MLP neurons of a small language model. Each row is named by its layer, matrix (gate and up: input weights) and neuron, and shows model dimensions 16-111. Each number is 500 + 40 x the weight over its row's rms, rounded and kept within 0 to 999. Numbers have three digits each. A neuron's up and down rows have the sign that makes its largest values positive.
Before each neuron's rows, "fires in" lists the words (lower case) most often at its 100 highest values on Wikipedia text that the model never trained on. A number after a token or word is its count.

fires in: "de" 33, "can" 8, "we" 6, "it" 6
L6.gate841:531551453553427442508510539485520501563501452478488459474485474456548530603481481455484500592528499495522537540454522481459489445568519502498527495506523483491451458527483539441543538473516482527464506492504534434451479412479499460434500483510519588576505468420556505535580572533517565514
L6.up841:537548487563471523532542457549492427506548551481449469487509591455523467523471510451506477488513530491439454523534494508487537503530561493469534483421492508485507491437544518468493531498424549546496533447518453524438440439465527516470517527549510492533481605436559460489534526434502482523

fires in: "the" 54, "theme" 6, "up" 4
L6.gate283:503475484463552511476544506493513439423524576515440551479595576518500484480433600506509522464453566487562508536546552488496503521551523552499472431548488510544458516414569456514463491481500472467447542500501515499412466464435511559486528460541440502452559481489485586508476525510579467477
L6.up283:485511580499451508422432426523499469484505460484437518428487557490465561572453506510512499479482501489502480528504568504496495478495470501521497550597422541517496503506556510493493434516468373453484548518501507492504495489526510555516551496496574523524530583582452475446524486555586458484

fires in: "the" 43, "1" 15, "an" 11, "each" 8, "one" 6, "this" 5
L4.gate437:498434526516497496427485467573454467526536518544514471459505501416516461435485455521627482479477453557496581427556470533518496533604506557518450503468500511487572544497562525552522587557487532450491536537457503508481531534539502516462614573495475580522541470505459432500487538574484538434
L4.up437:454471554458511484422487481517566517482555445552582496530558493464495466445445504517498516525488496532482575440525421558544541526566480468553555460573532472543574521551511517520594520496518461488428493536499480519495495437543496515481542522512482539498554393534404449460498558515437563479

fires in: "of" 58, "cancer" 5
L6.gate133:543466537568496388501523469364416510487490480472475500455492525561479512543493482433488533468499492526494595510499532517521510492481539436490427517440486574536543464459522514532459460518472441515522477458502479447531552532416588474479462471507569542502543554534475508488490469503499515498
L6.up133:506505475544492486478537472440546524509480408422479482505529526563472505494488451508463584459467390412524586542508451537551498445426527457518507472520510492504488471462520504505499408544392521482573459459503441449521510546492511457498495528514495522573511496498492492571470493522549558464

fires in: "would" 29, "did" 19, "could" 12, "will" 5
L6.gate268:449514511433465500489530435550544414530445505531521482630558479469522501450508419502477524512505477417553503550515494472551558459457542539464474464538537501518533495518518515516510492606553491471517550442537487532422520477535546518542498463478559524432520512486458477534488479486495513455
L6.up268:447465507464533491471545462555495439515500508515467487444488542427399481504452494526508469460498497524498482537531480509489474480507536490538548373551363466527514511485496476526482488554514496477463548462561501467504432458515522474465561505475560492508512488509468516438515530476483496493

fires in: "his" 30, "her" 23, "their" 22, "in" 9, "its" 8
L4.gate863:511443415489457514519479467528448536471495495511515511498484593516558515510483412490510460526522522473500519526461534440506471522629472492488511565503456496466491557475527527510520558459511488504544573579495517483445557484502579521495475583569533445523448442541415484528532510582488461486
L4.up863:544500489506482489464570485490447499545485497450494451466513476447527494414541457517473509477560443452538564504506437453481502497482452499600599517480509488522518533642476457505545494472505506513467468521508485553478487573541452539509631497608538501480513497487445498509526557531483475498

fires in: "and" 68, "under" 5, "if" 4
L6.gate703:460478543510447484414534499445548469444525522439491547481539464495521463583470510476519569485445455528442533520559455566457477551492485546442484567524510483505450516446545518556480466560525480522472450487561460512464551557476437474528562500541582490576508532475532565486514555503469493482
L6.up703:465495492532512530517451467560494550536587400499552563528484454457515505479476492474499515556482585503560536542552534398471514486521535435535511466519523487474546517440495525444479531474513498459483435430486459445559499503453549474489468473468464537511494485516462431561541530501490478497

fires in: "would" 33, "did" 19, "could" 13, "can" 11, "do" 7, "does" 4
L4.gate387:530497588484447473496504446494436495523501553460466488456540482492529484530519509490489418537467533513456475505412527425494525561550473504515504576544494539523499487497552513481567496483463510508501526502518522511453571546422528499518521498482581513485462520504504551564524592459597407511
L4.up387:464505535482417516554543532442540479603489497485479491464466465495443509569527493555453456502496525536502543432485553507552516500544529442510533434476582419500488470592533569437529466522508548516510506524457458457495504546492537520479478500489522509540461571448571450493474480510462521463

fires in: "as" 40, "listed" 6, "how" 5
L6.gate845:506487472532512549475506520481493495435493465530484530467512468519518528548543491526479483518499513465464452553530513540523512445517588530521474493455552492481515500479553435504496556502549449417491500506561508505524552512538545494485502518506486569418413503490595543476518566545505489506
L6.up845:467498471462469483466535626524564476460502388562580500483509544502511507603485482489411501478436572496558483449529537536536504475484519555477449481430522471517484495541480502510486481471555425509502469494529552465538498518538490429470470492542535608488465457397555458421516531534511434429

fires in: "its" 42, "the" 16, "can" 7
L4.gate269:490478540509460439545514526520489511534518458547463480513495523521570466469510487488567492539497511528569482538474528485433537527562380498522392533539625476484513542465449487487504521500476477554478552511469472521488463449494493424540476506513520560500467445465540513451526562522537437489
L4.up269:456525415511484503531457475470512499509475585547480471536481507538430482436525546546509489493476428560370494501543468520577521526572444475505582515452487451567495529522482465463512531460479513463446507490480525480447454514406471502458567521491485500494492490554506435455522503484529468463

fires in: "no" 40, "population" 7, "turnout" 5, "total" 5, "specific" 4
L6.gate855:467435458445514546551458511483553498456469504560481434540515584497528487509474521520545464465504431530533439537530547480488488516546480478409526496553534536467517501517526451550515511482577545497443536566525492423520552482449488569491484539457489422397448495442523575490543580487541513513
L6.up855:429489554466465524452540478542514461413429548509496453481427481482530512485557547492531420496506538482506516525472519501568594471489474469422515442510562505489510568472557517482443514509588456551492462528473544514466481501484405479467547477507597534451553550455507465450516540528569420459

fires in: "and" 25, "career" 14, "awards" 6, "life" 6, "early" 5, "statistics" 4
L4.gate278:487568524554527539467517459533513517550549455501527485420521515516510463472536515454461498507524533474563504548478512494491508487510473548517464541516519576517470508524454503488480459521421558448519496509414492488493519539500499483533533479472467441526569473529534457501501545462514487488
L4.up278:453517455468527481511587470500512529497478480504504448458552562548468546474525565507532501471510422571449536499456463450496507494519541518480520434471512505489513532565494521547531532463486551497493585495486518505519518445583478516434440502498500502558458564519502486441521552544396529582

fires in: "and" 57, "to" 17, "website" 6, "early" 5
L6.gate29:527515504497523509505601410490467555428524520500534513445530535473532545507523488453515401474522550538509510489426567481567413473528514560484505578542487502532424517491480571562498519461445473390461527514530505536487609508509455583432475409483537537487565554482462545535474492528469462520
L6.up29:529519528489531473481441513583544436517482441524529461481461548533467535489506500477476502513386450516477547487496489516501471479444570509537483483478361478476446529536503483456484515534451503500543518487527553559468529587495490542509499494512514520485500560513558490519496501506537512497

fires in: "used" 12, "built" 10, "described" 8, "released" 8, "found" 7, "published" 6
L6.gate704:458491467460467526604564498481464530466401521585513512523463511543555497530430562428488475431518470568504526491491509494485557550468510547503450509605505530498515490533535523551529526543492500495504541588417495462522523552530562488462554525535503479494526555504505451444586536505548552454
L6.up704:442476578495404414542541538452485471453520517525505545491479511529555507596441501528483450540448431547483498552531462481509548528508475439433482506466501501491601504484556475515504498472455515444499476464575512433507539454493484523513462522510541460554527620442455437478506470431564502464

fires in: "by" 43, "the" 15, "of" 12, "during" 11, "january" 4
L4.gate34:456540504508482503498500419522520549512488506502551524445548557425557459577479518509488491454397446509534546464491484445469422459547454507433486507575563486559538531507473528535471546538442488521529558481595572499538489517458479529476537577580481481470455454521513470541492548514517442507
L4.up34:498500470455544506458492440431452506532525453426512500481559450481414449376560499504489452499522475446528563461532442542555506493567578566527524499483488455470471498508486537459519474557505500492526463448539464424517492466522537427500499482508515450496561444530484510502499527494547514517

fires in: "the" 30, "committee" 10, "commission" 8, "commander" 7, "that" 5, "theme" 4
L4.gate237:535463503491491498464455501493513432504542530491492515456533492456554413510501564501527475498501538406581538507529581556453491471489495473497490572502516513525568518517535466482543580471459492422483603493497535509506423546478538500489476451529490511538491507480492489629539592500496490462
L4.up237:470528510476497517423405496459529485477514491540605502489580500511493427509505557481444497545459526425541556502517511530557548447507461479515538532511539488514509510519474511499550483463501414482477520525547554502521389490537468489525440467553512455521500483472480467564456528532495570434

fires in: "as" 39, "appointed" 7, "named" 5, "elected" 4, "republican" 4
L4.gate222:460504507438466440425493589436554523397489536509531450490512486533540453479461495424569528497534476457443464564447471494478490530536540497518456453502453522516475499470486473541455503513468520478529544527519449521481416531559520468510572468518486492555512511576525527542520523496460549451
L4.up222:608497510467490577493456461440581473462505488511457483525527490543476458464451451504513516538477659539521483406457523506494461530492499560492470493414433501470393497535557489487484516474536490492480404410474510475544454509399489500518615471476550508495515498541539537455477460537521547469

fires in: "the" 52, "of" 9, "brothers" 5
L4.gate833:460537461493500526508532526535519514480471408533459550480493535521491499523488506471508498456517480487506552522567512497514537470475489534554430458466579521473559520492517537573451506571487538495465562494513510437557464473513521487500419539550460514546554496516550477515497483480562467504
L4.up833:475526520480490474565533508469540502506451425444558597462486487434469455563490523452533429528464483490586582435509531504499521509479511550507449486507529440504493503459451584561476473487508484487449540451490565455562481500499457586497521517485491485515503522470541550448471503522561444526

fires in: "would" 31, "will" 15, "help" 13, "can" 9, "could" 7, "helped" 6
L4.gate332:525463525434436482556532479523521484539460560585457468504420497530495450423553426479476500542543528505464471515481451495485532584528474493558468531490396531464503529506505523494526494564490415485516478453452528561448579524512535488446496439468515472435544577521491567520446471431553432459
L4.up332:448444490441480480459530534488454447524464473495518549436457493499477524537482487461558456489516519511510524534511505475617535575551473411505504485513487421530505462537494545462438510527536492572499506459494525478538559514527453465489468524490463542459496541471531459473496498472503468493

fires in: "as" 50, "force" 14
L4.gate276:442502474475570497518412511509495497455524506493461466458573526503447515515478466519478507492482588515462452544459507479526503464517517483455505426488471548555435528557531495440490507538479426496528546527509540507494456517510560529529417534492500513525478533502531460626499432493534441467
L4.up276:481510553496471493491443489556495504483535565471506434473466524563421450394509522503470423487521494538535488547456525494519495519522472517469472451502493445553518516537478550465543489517468480515483396490544534475446543475464557537451430468505502509483497439496487543556541490477584553478

fires in: "it" 25, "channel" 12, "chapter" 9, "chart" 6, "district" 5
L6.gate555:535519478456506415490565483492431537498476599439533508545482583497486566472479496467448483478586530457508526514490552472449518474489464436524411475446472526485527457412464555465463503508555550515524484516462474523541573433449520476516496493486552518425461448543590477506494536523443514475
L6.up555:570449516514503498502578444555519455539523527491494504506588515506584502410470491421473594489514488486523407429468520496488492562441474469504529509527511476496482494558553537479415532514438475521544535482472465529481500477487494418551536442510500508558532500503525553481501470468508544577

fires in: "from" 83, "in" 12
L4.gate839:521494471482504384499548498488512538407551532509495570487491522483483527564473551523489426444431442538502476577536497574509460483526459491449429469487508463499456473573563488572498491482503513442524557479524493555416471516531477500447464457490559460513532494462520529521479519533443399625
L4.up839:519514506520481485511487505524569490527476498503509476464509514482490429495501406538473446495455537461562511480467419414482528480527481457572507502507533607531472567473480443400457495558406507488510503533493533449455582543470529462510472460495521453508530424489475397460499503476484519477

fires in: "as" 43, "scott" 7, "scottish" 6
L4.gate358:415518501552561521456506536510566481444506487512577467475456549490449545547467547457456473589507488585405486492488520539525466460435500444505459545445484519464522488493562470521448478549538533473429538512449530498471468487523479484525476493490529475487500496465569508446513495494500546486
L4.up358:460513560542533483433503499531549474475473462447486441486493415461485537583476495465524572543521594556470499537532566465491489493482467476498366558513477480498536464500558575537487436525480473473504470499506566533563516580517580536472462452495462486502435462493492535447530493453521477444

fires in: "as" 75, "asia" 4
L4.gate788:541498484521558494423509537431499578503528540477469545525460484450538553508530513490531466555471489504555478579434506444458507542570534505457523485449473576472512501558535459445443496480446561507546492518501506499442445473499552559480479507494583522543515583487517493535508508453545479464
L4.up788:603506504451474445502538503532530506509562475535499484469466542524499443527490501414424539563497595536441461521517488583449497525435511493500448587494477520425465530518578474502546494504564467524504469466487496482489506545511484480531539562558490479520456485446500529510477501504546518499

fires in: "as" 38, "if" 12, "what" 9, "became" 8, "no" 6, "asia" 4
L4.gate53:454552507524476548507467590531521467440496530482498531470476530507476511551469486432442526556474512480475449489526494501509499510465454510451499471475475507479579567531471518506502520511470495520598534507529483605521454461533487552522465484506548544503536553451554464587567510486549473492
L4.up53:477535466553507521526523504497482490453460458488480489572511490428528458532516588511521485472522599499459487494499537380467502567487514486489530544544464504515529514549445482521546543487532408495513526477469486480489440563548476531484486469502515494539575498542442494580466552471405427507

fires in: "an" 66, "another" 4
L6.gate816:401469520424525462466553450532475474522506602535510552485540469534469487476492474432456487526527460509493528542462483542487535520526472577480493512509553518504565479456493518496480543516495550526496462477532486512487513518496455491509513467453458571459470475505396479480572463546526523419
L6.up816:537542507500538491524503493512576461466514567482524456528544517482494535494469476536544535493477489532563445558462476507511482448477542545602531475492505502544465524472494479532525479549512460493597538515535514557503450438455524530526508544494574455519542560536485524534488557463488448521

fires in: "as" 32, "born" 13, "in" 7, "town" 4
L6.gate721:559518408549537504468504546507539475478442501529434499469475544564480411487516488463457428516466515481448474494495583568453467434486491464460471425477509435561516553458519508466473529456497549534495506522586477530480464513494542501476486562523504438494421480536499507541450565438552587471
L6.up721:501574463537467362459505499500511523496448522533554538496512494551544533506565491455451486525473488489488538541457463580535540481527548478423477497489521558497476543486552455504533510563492473497491443392492642473527472491483501523487448483515571486528579524540577501484513513458496448392